MLP neurons of a small language model. Each row is named by its layer, matrix (up: input weights) and neuron, and shows model dimensions 0-191. Each number is 500 + 40 x the weight over its row's rms, rounded and kept within 0 to 999. Numbers have three digits each.
After each neuron's rows, "fires on" lists the tokens most often at its 100 highest values on Wikipedia text that the model never trained on.

L7.up466:514490551501526534532413436495479544498554472536496513522496458557544560483544536518612485507485531545572433490502562544525505483519561496577473454490496447513514573485520443495499546478465414445477517507434461493476500516457564596467557501493486486448492508417559558478402541478475491613468526471469459585487502477435540447461474552457492552533530547542402538461528535493536452501466486540532486486441472432493528547549498507489478480507480477451461475495503405463468501454545465469522507492502470465511499503501454437458458461515515514515433475478490491550500560478500507495
fires on: " B", "-", " E", "A", "–", " Be"

L5.up286:503462536479465557494574491464495437472491427485438514499510476470497566492518535503545528476485504501449531488488477596480429533507567519524426610555511423498485490458537548482570536506529470417487525559398461466459569562585547536515474516556485458517526545458501464489495567485468465493548531451470401533508473519528453550539534543496517499520498477471506522449549530556442527533459609500469483543485543445518531390507454573481490477505495456485467506439502476538532494540475461513460442469499518479529545540504530462514515446538473564517523493499520502543542480473456514464
fires on: " ", " of"

L4.up573:555467428494485474522537494534521447493590574511453483477460554552539568431505554514500527536495506517483491579494529437528516524489544539476503548428533435495470523453430503536556517391523440480578485504532507518455505474488515536507532500487422476460545589468403515534550457484508497536557534475459456488482505547444488519488468519495546544521514505480512566443467471474509479410543524497492444428428553488477485557477500474425502470510512493508575488456388494496531548536555521494401473468457539498496538522488478558554540513493468460503511457529519565490514472524511493561
fires on: ".", " |", " led"

L4.up429:422497487447503573495518488516528566500534486511510493517434503543624536468545469527478540531540472530563467541466477535480507504480513454460550501467518526464532441543586527527528474503513559502453456427441468589481504515426534534502545551481505507521561518505536462467483513467482478487431522478494493540461520455476437485537518475474550451500516494497543487470480500549508499513547495535514512528501612492467555468481507469526532487515513426609489463482482439586492491444433434491438572472518526504470489537540497487404495495404505538515536431540430566535577447548495524506
fires on: " He", " he", " She", " re"

L3.up274:503441534579581488453463527489494428568520576498478427541522448534491553483448471508445518484569594445454490457447536452494485494520537483590515545501527492474527525449506537469518488458407490488507454525522560473498474421544507544518575541486469585509468562532559517493621528468490564477507477474501490529522538476400478507513483456516550489543518583434530520511532536454477460470449496509446489536548514484529468431477486517556532438551470519494526511476460495514552469461445506481511420468504513521475534494471493489532496542518551504508484525506567498524459515481487413578
fires on: " Chart", " Albums", " lead", " chart", " conc", " vocals"

L5.up436:523573513498483491487573433572461454491483542430486550469489501478523522500498510486430492548503463533459531449465505506514486506496477514524472511529496503453509394520525521525581575570486486535454526534468511467424494500574473489505503481597576438508511523498557391390461476556455471454503512489534469518509521507520509535547494479561502397486617511566409470480521528524512524496437437530497421577519459498507533481565427544457512499520456553468527532448496488559527508514450512521539490398531488466466486515478493480542482515499510533516443508462498517488511526534532466469
fires on: " of", " and", " ", "ubl"

L4.up495:452478551459494547479520567488495498426577464442445505454519528488463515446519547456517512479573505509445526400551525513529489561518503600553534514449518566470452449514482478496477475564545497606528458544496544596545511502444545510544533546497556521468513514498517452502545445523544487493512444494484493469534452447522569495517457472468423480448512463503438475600416432480472534562501520522504515524505568568468548510571512463494539521511388533521441507473473510517533518559496404449551501502551479487548476508511498474521498481492482480473480436495525479495532485469493516499
fires on: " and", " about", " his", " &", " who", " over"

L2.up562:554507543535499476444439517539537513563467477564500528448526465555464462490540501546519504549472463417457517564603459464536513479474461446509480447499533484537510511430535425509574539511510547499467519496473511525392502475539445495472546484469548444506551565484508456512512475449520565470465523505556439558521490444440472506462540582509553478516553482416507553497478528441531512453517382489462520386520442497547532481471492482481453426488544571533513544444501498478537513459521485508523492486528452506498463465546462503462521564488475467496516471523462479520565517490576490533
fires on: " tr", " Br", " br", "br", "urr", " str"

L5.up327:508579451592518535425524519545510513490511480543505492517524493433475571511583505580472503497439506472539537463402469499575523440510568510530529505519496591526513413552507513492454503529493450504444486468442587539455543488573507530521466506479541426463506546432507468536494488506385494409554527503509466507488477460440532498434512515499536486488472533489429525432505548464503550458439542507491540488495517490509477530522497533445492426457531542490493462490474409438468513508547556464472505499476480494516510509525465472508478482450577542415493537461437485528527508540483547542
fires on: " |", "-", ")", " of"

L2.up517:569520517533444470449471555509526492436487486517520608543439458516490535538473524526515443453500493524511596537540467547465471439519513521549492467487503546385537509500456513508531492491495462471496430505523451490484572498467473555543503498402523500517501474458537467458496481481489523481455522473469538435519475474487506483514452486422508527573479445498532526468523578449458482533458520523474561478477464553482634507512536503404487492500478549508548442456486476508539437551471524551624541571508516501473426514463490516526452488538511500499538485496494511507507494542373507471
fires on: " W", " w", "w"

L4.up586:497462476528522534553503524499460539528551609578480524575508541545593524497602472510507492493481523524492532520414522511474477522566596475480454495530504470508459540555493521479463561514470522553540488471489510492451521460509519575502513586441459552399479486527456508453472493480527485415497405432510541561508502479453480485504531505471522556483482522524465544512571476459412442481484434475452485548513479446433477544485544499488488428529455497509401468446459493526437510501514471451510540487459521545535546492517524465442496527541536507488457483495538511490555522565467533557
fires on: "-", "e", " F", " House", " E"

L4.up472:536507474524473499578484500559435409512464434549512490456457453514416539488482442449518515538467497535475530541502519520469475468483447539395464496434573515485434466511447508469484519535487510523505449458551450460485553460462444511548484477532463424538514490520530488481530541545407519531479609486542473494496464460519486384488559440561507502547520523554481519522531506517507479479432492509466464452536496525516531558520479502512472512566463508430511502429512410486504543444552581504569512500535544510547509544471476449484424532562536509491477502491533564483516473535556545472
fires on: ")", "]", " there"

L7.up40:459541538443509483518526581531506497530554484559479524560589446565453544489516645453465435493546507506463445497521575456482515509457471505466517496494465483476479482491459438525482488506432482584430493460500507503487550473457554501524467398515528479514500439536442450527542514527420466457461488508531512497532503469482474461479517556580448500479458485499549543556495493454495493491493525481541515476515563517483518437511565520444434480539458538529441439495506464523443546501500497502435538535578487466523503519577427552503461541548455520539534490532506533430530546519453565452
fires on: " he", "l", "r", " g", "\n", " d"

L2.up134:464554463538510524516510448457436460487533549501475456463431463439489537497581469556471535542577567509506501491508517485470518429452454570475400510472543500482448544514493483549435520549421489485464468520497488560440507504499473531490541474462453512554544523531507543442483465493534517445492503533532523510416467447616447498564475410476515475491497492494550480549444514499514542522464537544472526471474507535471421558446473515497530537501472508515568418489417543475468524513467523495433493478537538505485500521549542468526518509545471513479500489609526502548520529415556523419
fires on: " there", " species", " with", "ese", "idae", "ots"

L7.up109:498490498515578551575524488523538411543474453516577502471474486521454505513542452542527559547515414485507517471539499560559487512535521560488472438499558517478518472439505498543415424477521502478547510468511564533590450573489404558529510612533475515455500509512520514529494513490416518561509500521506467458467445539488454544522555487497558435544541544494540550499463480483483436473463512509601505426496478492502390517461460504464515497474475451436506522477474499500442565467463535553501500516478488439479530472467501429506484537483511507495530450496457527434518504497485577456
fires on: ")", " ft", " will"

L5.up525:488429479470542515509549508503514434474492568516515529471517445457481471553509486411544544543483525461460487468470555509524453471507563473551449485503519554537535585459536501482555489506547451518472502506529416510565518484486549529530521495429488417474497500506498516532501454447497469546518457505455520458528472469543502515561577484466512513493491522499418581502425501497498563582491425465458512528518506526504565469523496571523457472495489553523589469531493557491521543457502510503517456501589461443481526522466461499362488424469485539598453454501482439413466486485506507473
fires on: " as", "s", " p", " made", " B"

L2.up322:528525476479467484534509551517564477541505468450498529462484556488420476509547531524515510516482513435527511474445532514473464504527465561551459520509600463549502473502496476541474456518474512444565531478452465532464478465518501471495471502464452487488490532624536573578450537554430540486551530565486585494489511468502511551502488474545518454510450507456465512429541490442463481498447426507569480413481539569441559490497467466458448550458571473420414487395526500437460528483555537553505510558461504507530478498462485466490467457446454525504533530502502532426484482509511526547
fires on: ")", "})", "\")", ");"

L5.up97:502508451474495490576560476425458519522505468428525561493518464495540512496481500518499446577543525500529536485448472491450472457534444530589414449455559510483458508574534543527515529494493508593501497527488490562496511477419451519514478425463536472515453548537497604507450469452517572486409521526526430478483484420483535510515491491503602450486394500488493431513514496516438496529440505528522474520533429528530521491553476525515523454505477553470438509476593498489477541471596527490447457523522468544541519474514551508535517477453508488483429478541521474510555479530463516458
fires on: " D", " ident", " Anth", " d", "ident"

L2.up469:501536513468495460549473429468447405540517459531510524478442483486495509512503455502526547463483544503532524475583518478497483511493534482429544565509521497520551537474520432507437442526457551544553427501514528571522498550500506513474431529457460466455557523449533573507527571484496475442466566550550601455423517448450514489549465496557496537478460473478440562547553467510474589467485512448434477444513478512434511509500521445561445469405442485505580510444537559459465486501547503480493538453483536427550481483484531519474451484494451506531469455516537493521528462477512496451
fires on: "way", "%", " car", "$", " Car", " season"

L4.up463:483499500531525527461562555487450496476501464522463448537454479473433576419504549408446537508525451540570462579451580497497430540482485528498475493531500488489532539508483496540507548520511446543503461401494472559511532553412526592554517469507482449594516523506514488471533567512474476530482508487435451540506513542519499542541493507521470512509565499571523497485488493465514448482520489550500618472491555449488516508460459544587472462448477460519522450481454456559531490487494449498462507558509469493509484556572565482419429469488480490540525522504431495473485503432550519546
fires on: " He", " In", " She", "Wh", " At", " By"

L5.up146:498451538491513584434592630453506393496591436542504473507531498468418530483523524493522576528487442468407561499505451499530496474432504452533514495547525463505527490455488514527462447496568534538530505482507520507508501518544505509450549488519466474462474549422450494529456507502510497475536467529478501446493557471497549482504546573473502596485490474498454591497502458476561505577467481504477443471516432516486524454497515508437485533496473521494464524516552499513484477536495416549454495492506536462512450555521498507530510485515476476428495533501463464477485573567386535445
fires on: " |", " has", " is", " (", " ="

L5.up106:468600514580548521492488493544477444515470502460511522482509482478457444452526509484421488547524461527530427544509487565466493529470453470522548449417447474511523513472518513537511489517491503527415496424583528480492496521418494485498549509540551530453526495480618464471547516489539473482520449495443442479526572540430466559506460449551452534529454505540492533523480518521445519459510504504473512590493472511440539510578459547523502518452427446515466510437488547547448484555478512539471479500466505578530463529489454488539485500576480489536482483482571588597499512529535467451
fires on: " and", " with", " of", " featuring", " as", "ative"

L7.up60:557523449426507437452455468517502504476534511488542563552499485465467507530543477450470504521514538585495525447484504453496537512475490506505504524522559429544437537506556469461540555583401453516428441496443481494493528541502472468510488526503518497520476545446468572554537558524524579510520481457566490509477487508467481556523442467457509524501412590466486487487549459464442460489498508461523526589514474590502522489428426515512470541457545492486481482476548513517476522557538481403524512487476503525479520495509512498544562477441440453554474541504609429531553452468529540530
fires on: ",", "\n", " and", "',"

L4.up319:446456485500562494539458526570528578420444530485556510448486535460464517492457508486527501604530483499508598512504511478509479449472512458474478520408520469529475585516475458569499560464503456464473456472456542450508447534509462541523552495465490540463525457447512514525488497449491444524521460528520487519489540438464454478574455526496473456538529448525372498503514539533504491605455461531491480470520535504508541538491511490477545470494463502493416516408488437487489473504533493484650530526570478555525492532522527446436548498514469481494521457483544501456505461480560514533
fires on: " |", ")", " ", " Juan", " Goals", ";"

L3.up557:526490517500475509454478509534447506496514446512478520421472473524521454517493551506535451547479556577489467460583541578468492407589479422449474518482553442541431507522475482533446509505544498451536492520527506482623456456452498532592505463539499501540461479453462501451483514540450412437511493546466509548504487523471514459477548470469569451463493521511472514491476520442576452535507487485535433561570470508494489521489487510444539555534422565474540513506480468461518488513479467490518535406510530515563501461547535544450566504477496446533542422533553471545506495552487463528
fires on: " ent", " under", " de", " near", " att"

L7.up309:489498476501479553489575472517469491502440456561565551460570534495546506547500523532573462426496508521496502507457525498459478555490502524488431479484484527560560411499525441492413472539496477455524482427552536552474456518448471496510424517484531496543540531529470483523516516500481507510511466534481512463483591392573517465464468513509519435498477477502472497572499439465405485493438514513530499560504523524459514512537524528478487445484434608444449528514581492507465498428504552525369513485545508491545538436489598454531449493558538507496477476537535531518531495507508515481
fires on: " D", " d"

L5.up54:533480524484423519519545506474524524474552578480572525491467510503473499457408492472500546549498492485458488364473526504403514460587609463527494447463463480477522541446519503538504496497506461529461509437448527451505606458513541527555479542499493530439541511508499427500527477494494584478505544516543459533496483545550570497516492553465482491487478483557527542477482507536536565405462450529528473532510487477539462489484552527476521459518504544505569407504499553485421461510439527484525435466530613523503491511497525525496503437486451534537485447455460493484559523497502533493
fires on: " of", " a", " |", " P"

L4.up135:481543566494460547510505521407538538472419506580566530476449434548426464503498497460503505551526473467473558532488559544562489498489482531455528486532534560509489471509505476483484510540453485542482471520535456502500527456465426399538494605499509487518529550476437507494476541516531505491467438493543546475513420453504476501462466495448501400480526521498493498551485463604462552521443523524513441520542488464523502523491512494533529440438437546512492461492507458544566551535512523503453487553565504508523514461523499499430530516564523572457552515459466446514495463517450588394
fires on: "p", "c", "h", "g", "row"

L4.up211:551439489558473422542487504470494449547528448563555522531504514566484521487455486466496446525555507483511495474542535470564421535519513481499448568415540475490459511485390472552505426546465548457518530529499541502540475480495518515496512481521513515499522533497471494560575502492476550560487532548486513514508502544566406502473478426452486485524510613497478501511505567485485403487486549517470529522495534478513482447424500499489445473479483556471525530450385521429530501466488531554481579466540530467466439541510444502575500543496477485480433494535561489520483416446504506558
fires on: "\"", ")", " Chart", " Albums", " offic", " election"

L5.up606:515541515448509497562476552471508529465512454514430469494496474523467520525484462478497461480579546519456500517477564509570519437507495483485541531545517504518520528521525430499457497525492582459488540608436514500477550599492433504519446493512493470476555563500368480538456499529443575500477496499425510474463446494504424547500522525529543443472483457453484557492439532572572487567470493487524433423455424518489535463514546525440488473495474484536502458494521487486521530445522449530506570455485412474579509505505469522542447477566546540498526542502448528495496519459467555553
fires on: " def", " ex", " sub", " exp", " al"

L4.up65:506471539529567566530486492466504471489588424551505532514553480376512528461431550462489497542561507527469527486454486558511513547529507548510432517523495460461358522406524516509516420574547508435551478502527512447454515540442489473493447539482483503472558443473498489566525457514540518549503500505508468445430508473485488479548433411514466534486493545568454542554496510476455477517492500471560504541520485503521521515537508469462548524474474565475519532423514540497401458550559476475491430533515540455494514501471522566496475474485450543473511556460500525487496485482463545461
fires on: " and", "t", " t", " but", " &", "T"

L3.up526:507491613511476449496477565505457615498598426488464515524544550448446492470555487531471543485502476441463478528560486519505531475539491493397496403533563540546499504454532466485531508595442475446462466520504469497476510490487488534470452542458483545483506525407501484563563541439443457551492543519527463477495460545469525540440523526538457556497448482422557512482450531529504497484438491524487527414572455491490552534510526501570549501527492479482484508504568486412483522527547514491512459534559485497500497495476511502467487492517502499489442435486484452471545548434529490568
fires on: " Br", "pl", " which", " gr", " cr", " br"

L5.up370:595510546523464519495504492495538479429491493542482465494500486433520463509483510527539498384482474484569448472543539506470416543529564528506554495521488487518501469476520526475402513463477437578505523530484447469438476391506436495506457509486539498516595555452512492532533471553478425492477488438465505466539502560493561481545490471437571508520572521507533479507464463549547530526503472470494505558601477454506474488502525436508529544496472496490505477581453457487459596487455488488488503514553543483457496486477601462473555455460459550516554450515472489563454527496524467440
fires on: " H", "H", "ag", "op", " M", "A"

L7.up329:407534526517504503471481473467558521596512468501512454568474532500439503543509530585471539465485477542529468496421520570499472574477458466564471530554431508494523521475481507449531573555530460493507474485520516568508500471583483412506559489530427462547525492447478472495495537515586483479498479522501511485508511521481486479529476491528503399491468514470500540512516467502487501492533536569560501492446521477585427506529494488437521529472558412505538394504513439477508518527541417441431470507430453523512525571570507451481445462525532523492499506540541504560426512468507535456
fires on: "-", " ", "s", "l", "os", "i"

L4.up82:480475559552472420493500473588536445530567501450475505530520515496510552447560512508435542515525581556455505451470478497488544478491510471469397520504544491503443437501456440505544422531514524501601484433462554504436544425471477440433497492456452460452564541510536532535501523527520547585521529518491438523474544501500530521489505530516463519475456532498435480445452502488447525439446527477487494456581519509489502482470485500516497468428498492565529542516458517481521533511529526538544521524560410505531467542521452482557547419532483575456474475575484512495505439458556525473
fires on: "\"", ")", " ("

L5.up496:484522510460620540512579541485606510519561524478521547468487535467526557494485515454528528539504484537564500503533573552530503524473460490531462418470476550526531540452452499481502423458519485455547462468434464545466498524525475516472470543533502496463504504523575502541658497522457581478462498483504474504476471481485508499449425470456526528583467513486456530463570461440566485492482477460526531475488525511439506488478586540461473497495513474464488471396440600477465532459467520458505542463531447476521452476432537470497550517490469504514484461489513484504571556468507510488
fires on: " St", " E", " H", "E", " L", " to"

L3.up507:466508502480473540468495397498446506501489436536485486491448461492500491524558488496493421501574539498524542497486474538479507470543480469473478569482473506570506483450494476538389524480504495499492520467473475541452528536486491463464564487550436527484512512432513528523499551389502481416459545565520527541475512473536522475590591454517532475493530473462490514540512451479523573548543443530456578523499481510498462474542518433466498557523485487486446450516522492474608483484556541551387564511528525513449525483479488490527548526527527481511482506503534428539595495428532484402
fires on: "%", "xt", "ales", "ells", "ph", "$"

L7.up21:572532506522482427536478466501427466487466408476595533518467507521473526465519511522507546490467433483504534478517549550531512584498411520518546543511491555455474462444488542486538516562508524513498496499505505538470560503462484555486533496489499504506550443492519503506510443437514491529467506513490537506538458482531491503566438496449447461474428489455459502485516570435449451537496517497474614457547464493471534457470524463474457519489436523471457503433441584492553402488477565527577460473530531527521462562525477545478508574471537548504515518488508545570425557465402483461
fires on: " W", "W", " w", "ar", "Rec"

L3.up165:557440625439510496475544498434466479556440497500440462559512515479472597532588507526512470427438482465483503511526500460501446502520490545494515490460555459515504493521534427510537512414533481418499440525523521583541496444464490502450507549528502562488513600469522516492499500435498523486466529494486565531581488443490487508503502481562501500517487428565485458545462480492542472413489492480501518485498599474540561478517473444530466436561464474582468431465467463432482512527507527535520466549503501457535507495456492535502529561513534435449476480524494508525552458529539545541
fires on: " well", " pl", " cost", "iel", " repl", " an"

L5.up562:479534579450498457453517567484528532520473467557510516510487504482514418476437510541467483477525498465522457376445538512537432437559508489509558500533581435548475470478512485471501535506509490467554512510476433489517557474538540463533519503573530506543532482487496516507527488559475515533508451466497549496458595561470399469440525480558466518574563526504576488554472563520497527479510563528467511494569458456429502530463566503490500482435511566445514489549517483517512457445569497493469462419460474447451511516574505458456442460514436440498464477480471472549522459514487537513
fires on: " v", " qu", " rev", " inv", " dev", " adv"

L2.up476:466485567465544442466407490465547453465466547503500576397477514485479520482526497547528530446470478489501523416488584527565450546490485515586509435498526475542536440446516512536520490523468479535453524473457463505451495398512515424482540518518569522540447449493486485538503479595501485447506506526494525436456483479566492480514502529496466488513475528500426499548521530584411465554488533533495537546448512530483498525468562467481516494451476516486564535520518511561494465526427567610504502439511462517471534485478487513495506461507573478452568522572470574512516507491451505545
fires on: "he", " often", " aff", " never"

L3.up614:531523435485522512483592502517536509547551503435459453519462482508496586474572576514498549472508474453507570522431567497543525467445478496531488465483474466543473523554505485513492548465520527438512502442521461487412446588538477503575474529445496502577522498455500531476530536422431501481559462463452498465538539539484525495515510489491471553508479545517494522492581437527535544446519531518511487481501520449551469541507417496562449463439487538508432508522509492453503476467495439424475539499488497428499513453451425419521549542493511440490471562521472482515534585546478566569
fires on: " Robert", " John", " Richard", " Don", " would", " Gon"

L7.up276:419526466448510496490481522535489512550466562507481545535421478580438512460419543516488463540534529498517542475505555458455478557478513499401497491510480495504581481496528537458556486510496571480471507432538474516503459524568514501501492452557465527451455491534469459441470486509479568448483444517503464479434473497499534479510441493458485505542458465515459485480542568477493509443489558433512460460519444509561590516539528490462488492507482447556467438531530427554501605482583510524497483583554509502484491573487449467536542489527511428566486578576499539419522474505517508475
fires on: " d", " l", "l", " dep", "L", " L"

L7.up421:519461550472478511531519491480494446515546468432512449545528472434576526488474537482512516532462495546428554484449489446515482463446490551427545531452481513496492489423445454530498449465524517452468442446514501513483521524522525475471543495510468504459498519466535463501486488459489528490508539567567450460533538468507497425447501506423484452546532532467483564478538464447609436538453471520507515512511443441521491549550513474480544514503457551528510555532531440537479539439567510552457495559476525408510518535622494467448594531509535562457576525549503554470528556492527477446
fires on: " |", " "

L7.up196:435495545503574473511587527482486507595447540487545546548509529484514492503493496540511469476516434498511454544517512462517568438446545448470487581490486515572513438451472541462489543392464493481517528541483524512505491492435470517478526564525488492516494445487531527525487539520564474497505525485516536404511486526477478471483478443506545465510521530480523436463422467455480530458538615565536499562552499481503525449466528551519450462479545496527541468526516483448516617424521484495531448481439482491503447580510428517462504529530494444517500583457455497550526444458536552452
fires on: "v", " v", " dev", "m", "av", "qu"

L7.up14:499543485484536504480490398506524493537514507530553591492512463520562444514508482480490440477502590487520503478505514538527494517458444584526450493533485448517531489445464513466495434485502463510495560534434486437443471473513493487538472477552494424499556476451415467512487536433502390524433543535548508505453423497547508485528474518538476445531507522474486508504554475437476574492578467521522571533485526485508534503531433546503621465468536518553558507586498473487522537506453577518466510491463510556491522438459456453477489507603489504453476526557491466505501415454494529496
fires on: "–", "-", "===", " '", "9"

L7.up113:516543520480506511537471519502595526531502446482547462500483498548527472515439483512521538522472571533395584532494522505506418491441545433517527560526453521583458468495495454542458507519461537479510492457458505466487543497475517433496411549484519535581462518521370443566556539498492611484514455507484545532494534418500537516477465506471517445439490531549549503555438445473515454490436524484490476458518515490467537441480564497542546471536545417495504496487543461478504506444495548530481542527528503435486571548542527468454504493528531420465489465534537512511504507473466508439
fires on: "c", "p", "g", "v", "r", "le"

L4.up431:466542562492478485507488441476498510518480501569575502535492414477507501554466502476476454387438508588532478491454498537526488489503534484532515545494482518534518477492431517504480516526578470479540545553457517498460536466517467437541543509448550453406509478470507519531393524495485516527443492454502508499484516500461411453430533469485514477521590552471422552473523519539526492416475496478525507586487533494519526585524518488434569473527556503546537508480468494495448569499468485462468523448473502501559385523522513488560464470513509540512537571552509563485473507463451584515
fires on: "-"

L7.up605:510515474586552503527467469457498535488526483453534484535513511513502525465549466476474460504540536532502460548473444469462417445520460515505569435479456470460527425469499460525540570499497546491431547523499471540531521453558480580493518492456521418549499506508480488516523448521549486484512474571461533532515471503562471505479506440453453560575473481460421470497437442464493550493536464515524486495548397457520532524491571528456486558485476495464548457517515511525498489510547524551476616562494479479477430482546450545500571454501470370487519554529567522498579462474488517462
fires on: " a", ":", " |", ",", "N"

L7.up311:579494479405465580506497565536533528463490479471531543462530479519450489495502490432439485504460478472523573430501479519508572504476540571510517491530394520539474431517529516572504526559454502517491451495477495575545496474565384452531477522531483526453460531488460553495493558465468430483510479510497485528496490505533531468565515486491482527466477517457444549451520432432509552406507514510431504515482564548465525466441495483526487539538466488488493506434488562609484549531458489483415483485555519538496449562441525504426504467459509489563519513533499511500436555495515524543
fires on: "'", " the", " who", "',", " and"

L4.up407:468407479492527508452507482506511508475526546431466454494475457483514524457517532484488541574454491530385445557500455510489466509532570521477439501535483505489424460489490492580480420488495462547568565457546516489494542456479522561456551487507551516410536526441511480493524509494542509551534538510425470529475501537478511497459494547553509473461465523541512558474510519546399533389508602480480505475465482431481512541483509462436507512500494483507541488518559540493539482505528491479407534558515530511524474516566579522552541457468585493427546526493457524522509553530435459470
fires on: " |", "."

L3.up580:514558536508547581488442464477516547512499454496486487460500449556466462544527532552490448525427508539440527445539471406482482451537416565586485547527517489477516435543527540506470481519529488489477546430545476566510534574541511481438480513469423499494465487474492465545459496532461424459569470528510497480459527557536491471468569476586449437520473458447511552551500468529479527551562540453479554467483462500482451542477551525500513508510548477516474503539490508481485425488516539482499585500455497560530523587528530435535532563494450536592506535430486465504475513482498522553
fires on: "iv", " m", " fem", " don", " education"

L5.up549:533489480556561526442539461486504473506475482470506511536529508470497538419552485543524496419512514518504488504511522528539482457504511555442570498452555459481480504476582404540585526580460500531506517486551516504510507465469508526515450522460470532521556446487569526542574498554488506535559598581498519494580470460493472503505544520439489489573505582448439492579498525594482466401471536512467476497511484439468492496420505519480526443488440437467473492491472561469482404560484479484483512442476483475537501472465440436500549540549526429500527537446508486475472496485491459517
fires on: ",", " vol", " app", ":", " air", " comp"

L2.up298:574487529425505482503480520520530569622525503479438496517461528472477485494523482486519456536501537560476448478529532512461523453443513486397396476559485481558421530436435437515509480513530494479471609528479474518505509481531498530568468503530478524453499444476449538524480577456436442489511491480468499586508447538464488516426480474494519498426503454519528511510460513427525458450475501519535553450546481498502491483552570565564486555540522521503521527580513507529410509527503464545506513460442534498532478547445559524510557479496479586508508495486538548550520429530491512520
fires on: " under", " en", " der", " att", " ob"

L7.up578:543513508493475537510531503507507481470514527455442533482513566487563458481484528401519492558482551492516526400498468488535571505465560506497531507497465442507562473455508459483526454445509505425456506468531487557506522537451529447542509530601571484522505522389499391463460484431488493454446542488522454527538484494526526492494481492532440535514495491542505524516522504465596528457477477456468379504522456531435517489476421571478579471495548544521590531570480544538467504491457570457467500508563528538492500500484487477493478449499469503523569418515520504503514458498448465445
fires on: "'", " for", " of", " |"

L3.up472:537526480389404517423466501490479517476535445470458495483478455556526534504500491521542536509504529477456461435599526453516476446527503578500529553473510507476456511512465494509435556454541534549520491519468464551441511452535477514512390480449489497515593501493470429489518479512461520532527539566448466507528527436547523554471478515511582483390515508501472462541526490519462547504492397469482486478499513476468531501537589504549498494479526482506498508534490438446499462559541505459552471465537594464451506549489469450525414510541464486508490532529440453499551506486513581550
fires on: " who", " young", " career", " he", " and", " father"

L2.up102:469550554514532504472459508514501453566518527487551471528505484526526511544518524516567520503506530545472523513499511490499453528594508482510496516496509564514540525450516457531496485498460553577531532493468551526494437475585484494502467440412500523484504495442537539466561436496509527496465444529528443494445587543530521459479394462515409516459511466512422543448505555487454506420523403526482488525498496499502487447516460490466567516481446490511516468573603484476525498551532588490469565420570470543468451428466494479493479510461487493494551434460451507432466449457541491435
fires on: " War", " down", " code", " service"

L3.up235:479540525457532527484535541528571531478480555502468493662528524423450561531496517450535520554555503481484494534469557523458506547524525448471523464494553504509449456580521518530497434487532479482542424476511540544479444535482411452470524519526471569472430432457512495475535498439505493480463477466485461542495500502482515484439508506472516431473499483505504469458461496557592440489445433525546454487520498487519521514501472494501487525488496508493499417470497487531501524499453450522459554553619521490491476502483489474541561402490578471533441490541523491468621544522499542472
fires on: "E", " E", "L", " pl", " L", "F"

L2.up212:466477518467525555510559445407451524524494458510454450529536603557422455575445545527550559527536493471537468535533555443510516444562486531542539501521461476495499502533506536447429467524503534469495550389584533503470484535554531395463447501515499581463504510441544461511443516482476456485540601490530496486497477522529519517536532424486473435479479471479492555483486464493488488480456534445527468468503437490506517421480549481532467524536432561452476541496445506533458543473511472532504508446520484502459435533530558519513482520560510554520495516518481508443477440550518523560
fires on: " m", " Em", " Am", " am", " pm", " fem"